{
  "num_hidden_layers": 9,
  "hidden_size": 704,
  "num_attention_heads": 11,
  "num_key_value_heads": 11,
  "head_dim": 64,
  "intermediate_size": 2816,
  "vocab_size": 20632,
  "hidden_act": "gelu",
  "norm": "layernorm",
  "norm_place": "pre",
  "norm_eps": 1e-05,
  "positions": "alibi",
  "qk_norm": false,
  "attn_scale": 0.125,
  "bias": "all",
  "tie_word_embeddings": true,
  "parallel_block": false,
  "init": "normal",
  "init_std_qkv": 0.0217,
  "init_std_o": 0.0217,
  "init_std_up": 0.0217,
  "init_std_down": 0.0,
  "optimizer": "muon",
  "learning_rate": 0.00678,
  "lr_mult_o": 3.0,
  "lr_mult_down": 1.5,
  "beta1": 0.93,
  "lr_head": 0.00413,
  "max_grad_norm": 2.0,
  "warmup_steps": 200,
  "schedule": "wsd",
  "decay_fraction": 0.321,
  "decay_shape": "linear",
  "final_lr_fraction": 0.1,
  "batch_tokens": 131072,
  "max_seq_len": 1024,
  "doc_mask": true,
  "train_tokens": 1272000000,
  "max_steps": 9705,
  "dataset": "wikipedia_en"
}
MLP neurons of a small language model. Each row is named by its layer, matrix (up: input weights) and neuron, and shows model dimensions 320-415. Each number is 50 + 12 x the weight over its row's rms, rounded and kept within 0 to 99.
After each neuron's rows, "fires in" lists the words (lower case) most often at its 100 highest values on Wikipedia text that the model never trained on.

L5.up1778:52 79 45 57 47 53 46 52 62 37 47 47 70 52 41 40 32 36 51 62 60 70 39 77 40 48 47 47 37 42 58 61 53 38 40 53 39 42 50 63 58 52 38 65 50 63 56 50 70 34 47 55 16 58 50 58 56 46 50 55 46 48 36 46 38 59 47 48 70 28 65 39 43 74 62 32 60 56 56 56 50 42 41 38 42 37 59 33 48 31 50 49 49 61 53 47
fires in: "as", "in", "for", "at", "or", "and"

L5.up1041:46 50 68 48 53 41 90 63 47 50 44 50 50 48 58 54 32 43 49 14 53 34 62 45 46 38 26 71 35 33 45 61 38 61 59 31 51 50 57 54 38 53 38 74 43 62 46 55 44 39 44 58 39 51 57 43 63 45 40 48 49 71 83 31 57 42 51 72 39 51 42 76 40 54 32 62 28 63 41 40 35 53 48 52 37 64 41 38 34 47 32 56 77 48 45 51
fires in: "of", "to", "in", "into", "during"

L5.up634:30 61 40 49 62 54 59 53 56 47 41 52 35 45 41 51 44 56 51 71 56 59 52 49 40 67 50 59 63 46 37 55 58 41 51 56 54 47 37 32 50 69 40 47 58 46 41 31 53 54 78 51 52 57 55 66 35 42 57 71 42 57 40 16 38 50 55 42 29 53 68 84 66 75 57 27 38 32 50 46 46 68 54 48 35 47 37 59 42 22 55 61 46 50 56 29
fires in: "as"

L5.up1059:70 61 56 60 40 41 41 55 35 76 57 29 44 62 50 44 37 35 50 61 54 26 38 51 78 51 52 29 36 67 34 36 69 36 54 53 55 61 50 50 48 55 44 40 61 51 42 66 72 56 43 49 43 46 56 67 35 67 56 60 59 46 58 56 56 32 23 66 51 65 51 63 34 54 61 43 48 46 60 44 50 40 55 36 51 60 64 49 31 58 38 69 34 36 53 67
fires in: "is", "from", "been"

L5.up2076:48 56 51 40 51 48 63 30 51 59 44 36 59 59 44 58 53 59 36 33 67 33 39 54 69 40 29 37 57 67 36 31 58 57 59 67 53 38 36 53 42 41 49 22 51 69 56 63 51 44 27 63 36 58 52 58 62 48 72 54 56 47 57 41 69 45 64 62 51 47 69 44 57 49 51 36 38 31 55 31 64 59 43 52 38 43 48 45 39 48 64 54 50 45 50 64
fires in: "the", "a", "on", "had"

L5.up2209:50 52 33 44 30 52 51 36 65 58 33 35 46 66 35 61 67 61 49 57 52 49 55 35 42 62 44 39 32 73 42 65 44 43 52 48 22 37 52 52 64 52 57 44 45 49 40 31 58 42 46 42 32 56 57 60 47 38 48 52 63 57 53 56 34 32 36 48 53 59 31 47 49 49 71 46 55 54 50 63 42 55 51 50 82 39 54 56 56 45 50 54 62 34 41 43
fires in: "0", "2009"

L5.up1953:62 48 52 59 54 46 36 41 63 39 39 38 40 67 46 40 35 40 46 64 33 41 53 50 61 65 48 35 47 29 63 60 26 53 55 63 37 52 48 55 35 40 39 58 56 40 57 32 39 35 45 40 45 25 48 53 43 72 35 52 29 42 52 47 48 21 43 38 44 66 35 48 52 15 48 54 52 40 56 61 68 46 45 63 50 44 42 46 66 38 56 32 15 44 36 58
fires in: "to", "on", "can", "and"

L5.up980:50 35 52 44 47 54 31 62 63 52 39 55 39 56 53 44 52 50 53 35 44 69 56 41 60 41 60 59 46 48 43 53 45 48 44 48 47 43 49 39 59 39 46 44 61 54 38 46 33 39 42 38 62 63 45 58 64 55 54 78 43 55 52 47 63 56 57 45 83 57 57 34 67 39 73 46 46 98 57 59 42 52 48 50 38 58 35 42 67 39 57 56 63 62 37 47
fires in: "a"

L5.up2496:72 42 37 58 41 48 54 52 48 56 32 81 42 45 56 20 38 51 56 47 67 23 13 72 63 62 33 64 35 37 60 47 50 33 82 42 55 57 66 50 36 44 39 42 65 68 37 40 58 55 44 51 51 44 85 67 58 62 62 41 57 54 59 77 66 41 36 31 77 46 73 71 50 34 45 64 51 49 48 57 50 45 55 46 52 31 47 62 54 60 56 61 46 42 48 37
fires in: "in", "at"

L5.up1439:41 55 60 37 48 33 70 52 42 22 52 58 44 66 40 46 48 53 39 58 64 59 57 39 43 31 50 31 56 46 42 52 56 38 65 60 43 56 45 43 32 61 59 69 42 54 47 77 54 32 54 33 57 42 61 35 63 44 45 47 36 58 32 28 54 51 28 50 32 29 51 45 63 40 46 59 43 47 38 58 48 55 58 74 74 38 49 48 44 38 32 53 51 56 32 43
fires in: "an"

L5.up1324:70 63 39 52 26 55 36 72 37 62 43 57 34 48 55 49 27 55 55 41 46 44 65 55 76 58 45 35 62 44 48 41 71 57 49 67 28 43 52 55 58 62 62 54 35 46 36 50 63 66 54 21 46 32 40 53 50 45 74 52 30 47 24 59 50 51 46 49 56 71 45 42 40 49 53 47 45 34 61 39 54 61 47 53 54 58 64 61 52 36 43 67 46 50 50 37
fires in: "a", "may", "my", "anson"

L5.up2163:33 74 54 41 55 50 45 38 48 50 56 55 64 64 66 80 52 51 33 54 62 45 54 54 57 64 48 72 56 67 35 59 51 65 50 47 45 59 71 33 33 52 42 69 58 49 48 40 45 67 29 64 46 37 35 50 47 49 57 30 47 40 56 37 81 73 26 64 26 36 56 52 58 55 50 45 41 58 59 56 52 30 55 44 59 51 49 62 67 13 70 58 72 53 43 59
fires in: "as", "that", "what"

L5.up417:48 62 46 53 59 43 41 58 41 70 33 31 47 47 42 23 56 39 61 25 27 57 56 22 65 23 53 19 49 44 65 35 57 68 59 52 66 56 49 40 52 34 25 56 43 51 43 61 55 52 60 41 65 51 49 70 31 50 39 47 45 50 60 38 63 28 64 43 35 71 30 42 49 40 43 45 25 47 51 55 66 35 49 24 32 51 63 47 44 54 42 41 27 78 52 36
fires in: "is", "are", "be", "were", "also"

L5.up1391:49 75 48 32 63 46 45 38 62 46 19 57 38 44 48 33 55 57 28 57 63 66 42 53 28 34 40 63 46 55 48 60 61 55 52 20 29 48 47 40 55 49 40 48 43 33 72 53 42 33 44 50 61 55 52 68 47 66 71 42 43 41 46 64 47 70 49 45 52 35 51 62 64 62 30 60 50 45 59 61 71 43 49 48 27 38 55 35 59 25 61 54 42 69 48 61
fires in: "at", "of", "for", "about", "reached", "to"

L5.up2628:58 50 46 46 47 56 34 60 55 33 58 45 54 37 58 42 56 51 55 42 47 56 52 23 44 51 66 44 27 55 57 56 84 33 39 51 34 48 56 34 57 57 56 28 61 46 75 38 44 60 42 42 34 66 37 30 56 32 52 63 56 17 45 52 53 48 57 47 56 44 51 54 34 57 53 44 35 38 51 55 63 47 47 53 36 52 51 32 29 41 56 73 62 42 76 73
fires in: "had", "have", "has", "began"

L5.up72:40 30 48 39 53 29 66 45 46 50 45 66 35 30 67 61 70 55 45 58 58 66 54 57 68 40 39 56 54 49 31 42 43 44 52 78 32 48 44 39 58 49 38 36 42 41 58 71 51 50 26 49 59 37 59 30 59 51 31 36 44 39 44 38 45 70 54 61 59 45 49 61 53 52 69 59 60 68 52 43 53 49 44 45 49 48 63 24 55 45 33 46 34 42 71 45
fires in: "had", "about", "for", "over", "got"

L5.up572:48 66 69 61 52 67 43 59 57 47 56 44 33 66 56 47 44 31 29 49 63 42 57 36 66 60 48 45 51 54 40 77 73 40 33 59 41 60 56 39 43 52 64 31 50 32 30 31 66 24 59 45 39 66 40 60 65 26 60 63 59 42 47 59 55 69 59 63 53 55 46 46 48 51 42 51 34 38 58 36 76 46 36 63 45 50 53 54 55 67 48 43 51 53 56 52
fires in: "only", "of", "and", "as", "with"

L5.up2806:45 66 71 55 62 38 44 26 48 38 63 53 60 50 48 38 72 55 39 51 46 49 36 34 48 53 45 35 41 58 60 57 60 60 40 54 53 38 44 46 52 59 54 53 48 46 57 46 44 35 53 47 44 43 60 55 49 60 52 44 55 49 62 55 70 48 44 58 53 37 39 41 64 57 31 53 27 39 44 31 67 62 46 53 57 57 55 31 50 22 54 60 56 18 47 52
fires in: "an"

L5.up315:57 60 50 44 41 38 56 60 56 54 26 73 71 39 45 53 44 42 21 46 36 38 39 49 63 55 51 56 46 45 48 52 38 53 60 54 55 51 52 44 51 49 52 57 51 52 49 39 40 65 74 82 53 48 44 72 65 38 41 52 60 56 55 45 61 68 57 44 55 44 45 58 50 47 33 37 48 48 57 57 68 48 34 37 52 48 65 58 73 39 49 62 45 52 47 40
fires in: "as", "too", "so", "in"

L5.up1345:45 40 31 49 45 43 52 84 36 49 51 43 22 49 31 42 43 31 61 50 74 37 15 35 43 35 72 77 68 38 59 55 60 55 40 55 21 66 50 55 57 38 55 45 51 42 37 33 56 71 46 43 58 51 43 44 59 41 53 62 26 44 68 36 48 51 69 65 71 59 55 49 58 36 41 35 43 33 52 47 44 33 44 55 64 65 45 54 52 56 44 66 36 25 37 54
fires in: "a"

L5.up604:47 55 60 42 27 52 22 53 34 48 33 41 49 57 24 40 70 37 56 61 49 53 30 63 45 58 78 47 56 74 39 30 70 36 50 62 33 46 26 75 40 56 59 56 60 70 51 41 26 46 35 50 60 31 50 63 60 49 61 60 41 32 51 67 58 33 76 61 39 35 48 31 41 44 51 48 42 62 55 48 56 37 61 44 36 48 44 23 61 42 70 48 74 64 65 50
fires in: "to", "also", "not", "have", "since"

L5.up2462:60 64 49 45 57 56 69 37 54 50 34 44 67 38 12 69 32 69 55 66 25 44 36 74 42 76 78 47 56 59 39 61 54 47 50 34 41 38 45 50 40 52 47 48 56 36 65 53 55 50 32 51 37 70 48 41 71 45 65 52 56 64 49 72 72 55 61 36 74 48 47 41 40 59 50 66 36 65 48 22 47 33 44 56 53 52 47 37 47 72 63 16 38 57 41 64
fires in: "a", "in", "an"

L5.up1484:41 23 17 41 29 36 51 47 61 60 69 63 31 54 30 43 33 30 62 48 40 62 25 53 48 59 85 60 59 62 57 52 41 40 45 49 29 63 50 32 47 51 55 51 40 48 58 57 67 59 49 43 50 46 40 68 53 69 49 68 56 45 40 50 67 70 35 39 42 39 65 32 42 37 34 45 48 44 63 49 49 54 75 43 47 48 58 13 44 46 54 49 35 29 37 44
fires in: "or", "to", "not", "rather", "under"

L5.up2387:54 44 55 41 62 42 61 67 44 51 42 68 67 66 66 71 62 65 54 55 48 45 41 56 53 47 62 45 42 56 60 55 41 48 66 40 55 60 54 31 67 37 49 24 56 53 55 42 44 59 66 28 64 59 42 58 51 39 47 64 31 51 40 37 51 64 50 49 50 57 35 56 51 50 53 58 25 59 41 54 32 56 54 35 45 44 34 37 38 66 23 49 36 55 43 38
fires in: "the"

L5.up1607:41 50 61 53 44 66 26 52 67 43 50 56 57 63 42 42 39 48 20 40 30 48 79 41 60 38 36 53 38 47 51 59 54 52 54 47 51 54 58 42 63 61 42 62 67 55 49 60 35 34 66 45 46 61 59 47 56 40 58 42 59 59 62 51 44 52 52 49 51 54 40 50 42 56 52 39 27 76 62 59 62 41 36 55 60 51 31 44 56 45 41 62 45 36 49 31
fires in: "his", "he", "s", "johnson"

L5.up1200:65 64 42 42 52 33 32 51 68 54 63 32 56 32 77 78 63 53 37 27 28 47 50 39 40 54 51 43 29 47 42 65 33 31 23 74 46 67 43 36 60 49 48 43 65 40 45 53 49 66 40 39 39 58 57 54 26 25 62 40 61 52 37 40 55 60 53 38 33 45 61 35 39 51 41 48 61 68 59 68 50 54 34 47 45 58 36 49 90 21 60 36 44 65 56 60
fires in: "and"

L5.up766:53 43 67 46 49 72 36 41 57 70 37 42 40 58 30 47 53 52 48 62 33 56 43 79 62 48 16 33 69 32 51 55 59 36 51 25 47 58 65 54 76 50 49 29 59 40 61 59 53 55 38 63 49 57 51 46 38 19 37 39 78 37 57 26 47 40 58 47 25 74 52 52 38 62 47 46 34 50 52 57 56 48 47 57 60 49 28 60 43 54 63 56 60 49 58 67
fires in: "the", "a", "his", "s"

L5.up1785:50 69 46 65 42 43 26 33 48 37 63 47 44 59 52 59 57 55 48 65 54 38 52 59 46 47 67 38 67 48 37 51 65 51 47 71 54 69 48 45 54 55 47 62 58 33 47 29 64 52 65 62 52 30 40 46 42 56 43 69 66 45 47 36 27 51 51 44 43 29 40 45 68 59 69 46 61 42 74 41 52 32 43 54 37 32 36 35 41 50 37 34 33 29 41 74
fires in: "as"

L5.up2141:16 63 53 41 49 56 46 37 37 28 49 25 65 42 49 61 55 44 44 35 50 63 55 50 61 35 47 40 43 46 61 49 54 45 57 43 49 47 46 38 54 50 47 56 57 53 54 44 52 32 43 72 38 43 54 50 53 50 39 70 33 44 50 53 70 49 48 65 52 30 76 37 25 36 54 44 24 80 48 76 53 60 57 51 51 34 44 59 42 32 61 27 39 53 78 61
fires in: "can", "have", "could", "had"

L5.up1396:47 39 59 53 54 38 45 45 39 66 54 49 41 53 30 54 49 53 54 40 62 34 66 44 71 51 45 52 24 58 60 39 49 56 39 42 33 71 51 58 44 57 35 55 34 51 64 53 46 52 40 58 63 75 44 56 34 45 54 59 61 74 22 31 42 47 39 70 48 44 56 38 72 59 31 80 43 59 45 40 56 36 46 63 57 46 55 57 56 41 51 56 52 50 49 36
fires in: "to", "with", "despite", "of", "by"

L5.up880:55 54 43 41 55 58 41 45 69 63 41 77 57 65 37 41 55 52 59 50 59 65 64 29 66 48 38 55 43 40 58 59 41 44 38 42 50 45 53 41 70 50 74 36 62 33 53 39 55 33 30 67 61 48 74 44 60 34 60 72 27 52 64 31 37 58 53 27 57 54 44 33 82 62 51 55 50 40 49 39 39 36 46 39 76 42 41 54 50 53 54 46 60 54 47 34
fires in: "in"

L5.up2124:39 50 40 44 41 45 36 58 37 26 41 48 54 60 46 68 46 57 53 38 25 48 57 53 44 47 46 45 50 46 39 38 67 42 43 50 47 27 48 23 42 38 56 47 66 42 42 26 43 60 45 67 58 59 44 48 54 38 47 47 46 31 48 41 34 32 69 39 41 52 55 50 60 69 35 49 44 53 58 53 52 48 30 25 67 48 48 55 42 42 55 59 58 41 45 37
fires in: "that", "which", "who", "it", "we", "you"

L5.up970:63 73 50 50 40 38 32 59 36 57 65 57 27 67 53 42 68 46 93 40 54 54 53 34 47 54 48 27 51 70 72 57 40 47 29 68 49 60 57 61 67 34 56 49 56 50 48 51 46 45 41 50 72 44 28 53 65 47 68 61 46 58 47 44 56 51 36 60 64 50 54 35 51 53 33 60 40 42 42 61 66 37 50 66 55 60 65 48 56 51 39 48 61 60 54 55
fires in: "has", "is", "not", "with", "have", "despite"

L5.up2809:40 48 40 56 66 22 23 63 45 49 45 33 40 58 48 61 70 41 60 77 43 61 58 46 55 68 52 56 43 64 46 65 40 28 49 59 45 39 43 42 58 59 57 38 52 43 50 51 56 45 47 30 53 57 65 56 58 63 76 50 52 38 26 69 50 36 62 45 32 28 39 43 52 61 48 51 42 33 53 52 51 58 52 59 44 44 42 60 32 51 53 49 66 45 45 42
fires in: "which", "it", "who", "you", "that"

L5.up2394:54 53 34 34 63 39 53 45 54 35 44 39 69 38 68 37 48 54 37 65 27 55 60 63 64 42 67 59 29 58 42 37 55 57 56 70 43 43 50 37 39 56 34 34 56 60 57 51 36 64 26 40 52 54 66 24 46 59 52 56 40 63 37 61 50 45 50 55 55 51 56 50 39 38 29 37 48 56 40 47 37 38 81 47 45 48 40 47 82 37 54 52 46 59 40 51
fires in: "by", "to", "for", "in", "at", "from"

L5.up1512:64 42 42 49 40 53 60 67 57 73 41 57 42 55 68 65 50 36 24 31 40 44 65 44 73 70 66 50 64 53 71 47 57 53 62 60 40 39 52 38 47 27 27 48 49 54 45 37 57 59 37 62 49 58 53 83 55 35 33 56 30 42 51 47 58 56 43 61 50 57 40 45 71 63 73 57 41 55 41 59 40 67 54 35 40 57 51 47 63 56 49 65 35 50 51 57
fires in: "0", "sons", "3"

L5.up2297:24 30 28 36 47 57 53 58 58 49 74 36 67 55 35 58 24 47 62 45 58 65 53 57 63 86 38 59 46 32 48 49 71 51 55 44 52 74 58 41 50 71 77 51 63 40 66 31 50 57 44 46 43 56 70 37 70 68 55 68 58 46 58 52 52 49 45 46 63 68 65 35 60 52 64 42 22 49 53 62 55 52 31 80 67 24 47 40 60 54 39 63 16 27 55 63
fires in: "is", "has", "have", "was", "first"

L5.up2815:48 49 51 32 32 43 41 65 53 62 46 65 30 46 58 53 54 49 61 12 43 76 56 39 61 69 57 67 41 40 36 41 35 49 43 52 32 44 61 69 69 63 45 57 49 53 62 52 33 43 50 41 63 63 41 53 45 41 52 57 43 53 61 66 66 61 43 72 46 48 42 50 38 65 63 51 42 33 50 45 47 45 29 63 54 53 42 53 63 57 43 60 51 56 62 63
fires in: "in", "of", "on"

L5.up292:25 44 46 42 35 49 48 54 43 45 52 64 68 23 46 35 63 40 72 39 46 37 68 48 54 54 47 37 52 26 39 63 29 61 70 48 29 27 44 42 49 40 31 58 25 46 42 60 54 48 32 43 55 54 53 58 31 58 31 46 07 28 67 42 53 53 61 55 37 49 54 41 71 47 47 48 46 24 34 44 53 64 66 29 34 65 58 26 66 42 51 41 34 56 60 39
fires in: "have", "had", "be", "has", "being"

L5.up61:41 39 49 36 59 58 66 61 44 74 36 30 59 27 51 19 40 35 46 48 53 30 31 46 52 46 66 65 47 66 61 54 44 51 59 48 51 44 60 61 78 38 26 67 42 55 41 64 72 57 37 40 37 56 65 51 61 53 57 31 49 53 71 48 43 37 71 36 53 47 32 66 44 61 40 59 59 59 36 57 39 62 47 67 71 54 39 52 57 54 42 31 45 49 45 80
fires in: "on", "for", "in", "of", "house", "reached"

L5.up888:65 33 44 37 49 62 51 56 37 46 45 68 59 50 46 63 58 74 72 75 67 67 67 47 48 09 44 46 48 65 57 57 49 52 55 48 38 49 40 35 57 49 68 52 52 44 48 55 53 39 46 59 57 23 51 38 67 57 57 41 67 48 48 52 23 52 50 56 51 29 70 47 41 29 50 39 34 70 58 42 59 45 43 58 53 36 44 51 53 58 44 38 39 37 42 36
fires in: "an"

L5.up1126:55 53 45 43 33 30 44 39 55 69 22 21 24 47 50 55 60 51 49 58 56 56 53 48 52 36 40 59 36 49 44 57 34 43 41 60 45 40 51 40 61 68 52 46 52 51 42 51 29 27 36 91 43 50 38 33 57 41 32 61 61 64 52 64 50 40 35 66 48 60 63 45 64 73 28 62 35 61 50 64 51 53 47 49 52 37 55 66 60 68 25 74 22 30 37 60
fires in: "on"

L5.up875:56 62 66 58 42 53 44 35 37 43 36 42 57 62 42 68 42 29 52 63 26 35 46 54 42 65 54 39 38 71 52 57 38 39 57 73 67 46 39 33 46 47 39 58 50 36 18 50 45 31 73 62 76 44 56 38 67 42 56 37 31 40 65 45 63 59 36 48 46 58 39 40 56 53 49 42 46 47 49 45 65 44 43 57 46 56 33 36 71 43 52 61 50 41 39 43
fires in: "and", "to", "of", "that", "as", "while"

L5.up1587:58 37 45 53 55 41 26 57 43 53 49 67 50 66 60 51 33 45 51 68 44 69 44 44 64 58 65 68 64 49 32 54 41 58 39 40 47 38 70 61 73 50 46 44 50 42 54 72 43 55 62 63 60 74 39 67 30 38 61 57 53 36 43 58 56 58 59 77 46 68 36 50 52 44 61 52 52 41 58 43 55 54 61 34 62 62 32 45 63 43 31 83 59 42 50 52
fires in: "its", "their", "his", "s", "a", "the"

L5.up1964:48 50 46 51 30 32 54 50 74 35 42 54 39 60 59 33 66 54 52 65 60 56 42 37 65 42 46 34 45 64 56 55 57 51 51 50 49 81 28 49 45 64 30 54 53 64 45 50 48 51 66 61 51 54 66 54 55 54 61 48 52 66 33 54 58 58 75 40 47 54 58 48 59 63 54 55 59 63 53 56 57 54 56 70 58 49 53 59 52 55 59 48 47 58 27 57
fires in: "an", "nifl"

L5.up1180:54 73 24 44 48 53 50 56 64 41 28 58 87 52 48 51 52 41 52 47 71 49 31 50 52 62 38 22 73 58 54 72 42 53 65 60 45 26 65 52 42 37 36 42 47 69 47 56 34 43 58 54 85 44 35 62 56 62 38 43 26 48 61 50 62 55 38 56 60 30 48 43 38 42 68 35 40 51 27 57 60 35 47 78 44 54 42 44 61 66 45 57 52 69 34 58
fires in: "the", "to", "from", "a", "as"

L5.up2487:42 31 26 57 44 47 49 36 39 49 33 45 47 68 58 45 39 51 26 42 46 42 68 41 54 41 42 52 39 31 50 50 50 62 55 51 50 51 74 36 54 45 47 29 55 38 48 78 13 69 55 34 54 45 45 36 64 25 34 63 36 75 36 52 50 52 37 79 67 49 42 37 32 35 75 55 55 51 36 45 48 41 58 48 54 58 32 62 75 60 56 55 55 48 35 52
fires in: "on", "battle", "war", "at", "death"

L5.up1817:51 32 40 48 37 62 36 60 62 48 65 47 50 53 55 41 64 39 50 63 52 54 53 43 33 37 60 34 74 40 48 48 65 78 37 44 49 58 44 53 38 63 51 42 45 52 43 37 61 61 47 49 44 45 45 42 51 54 59 53 46 50 40 62 45 54 50 41 46 66 62 71 45 58 48 53 44 59 43 60 46 61 41 45 39 45 34 37 44 17 52 48 57 66 63 59
fires in: "was", "is", "may", "been", "also"

L5.up1193:31 44 29 45 30 60 48 44 28 45 45 73 63 31 56 57 61 43 63 56 53 58 62 48 45 67 40 48 49 52 53 55 48 35 41 61 74 46 42 35 31 43 79 46 49 43 59 39 37 40 48 22 31 56 59 62 47 38 25 33 39 37 45 49 34 34 32 55 68 66 45 48 34 40 39 59 36 51 64 39 43 54 52 36 74 53 43 73 47 52 66 42 54 39 55 59
fires in: "a", "his"

L5.up1500:50 53 32 45 47 59 61 44 70 35 41 47 79 48 27 55 64 61 50 37 80 55 45 56 48 69 60 55 25 29 51 49 47 30 46 53 48 59 34 55 45 25 36 43 68 68 71 44 67 68 50 63 55 58 58 40 40 60 54 63 41 59 72 58 48 53 69 57 53 34 52 46 58 49 58 40 36 54 56 62 34 52 49 50 37 58 43 41 47 36 38 84 27 46 57 58
fires in: "after", "until", "for", "during", "of", "since"

L5.up2324:59 34 46 55 51 46 52 82 57 42 34 52 44 46 64 47 49 49 69 43 48 25 57 47 49 53 39 44 73 52 48 59 41 44 27 35 46 42 58 49 43 33 58 56 40 62 48 46 35 35 54 44 55 27 50 68 47 55 51 62 32 30 28 48 47 46 45 40 60 45 68 33 53 35 30 43 36 48 52 51 44 58 49 54 38 50 35 48 49 42 54 45 29 46 54 52
fires in: "a"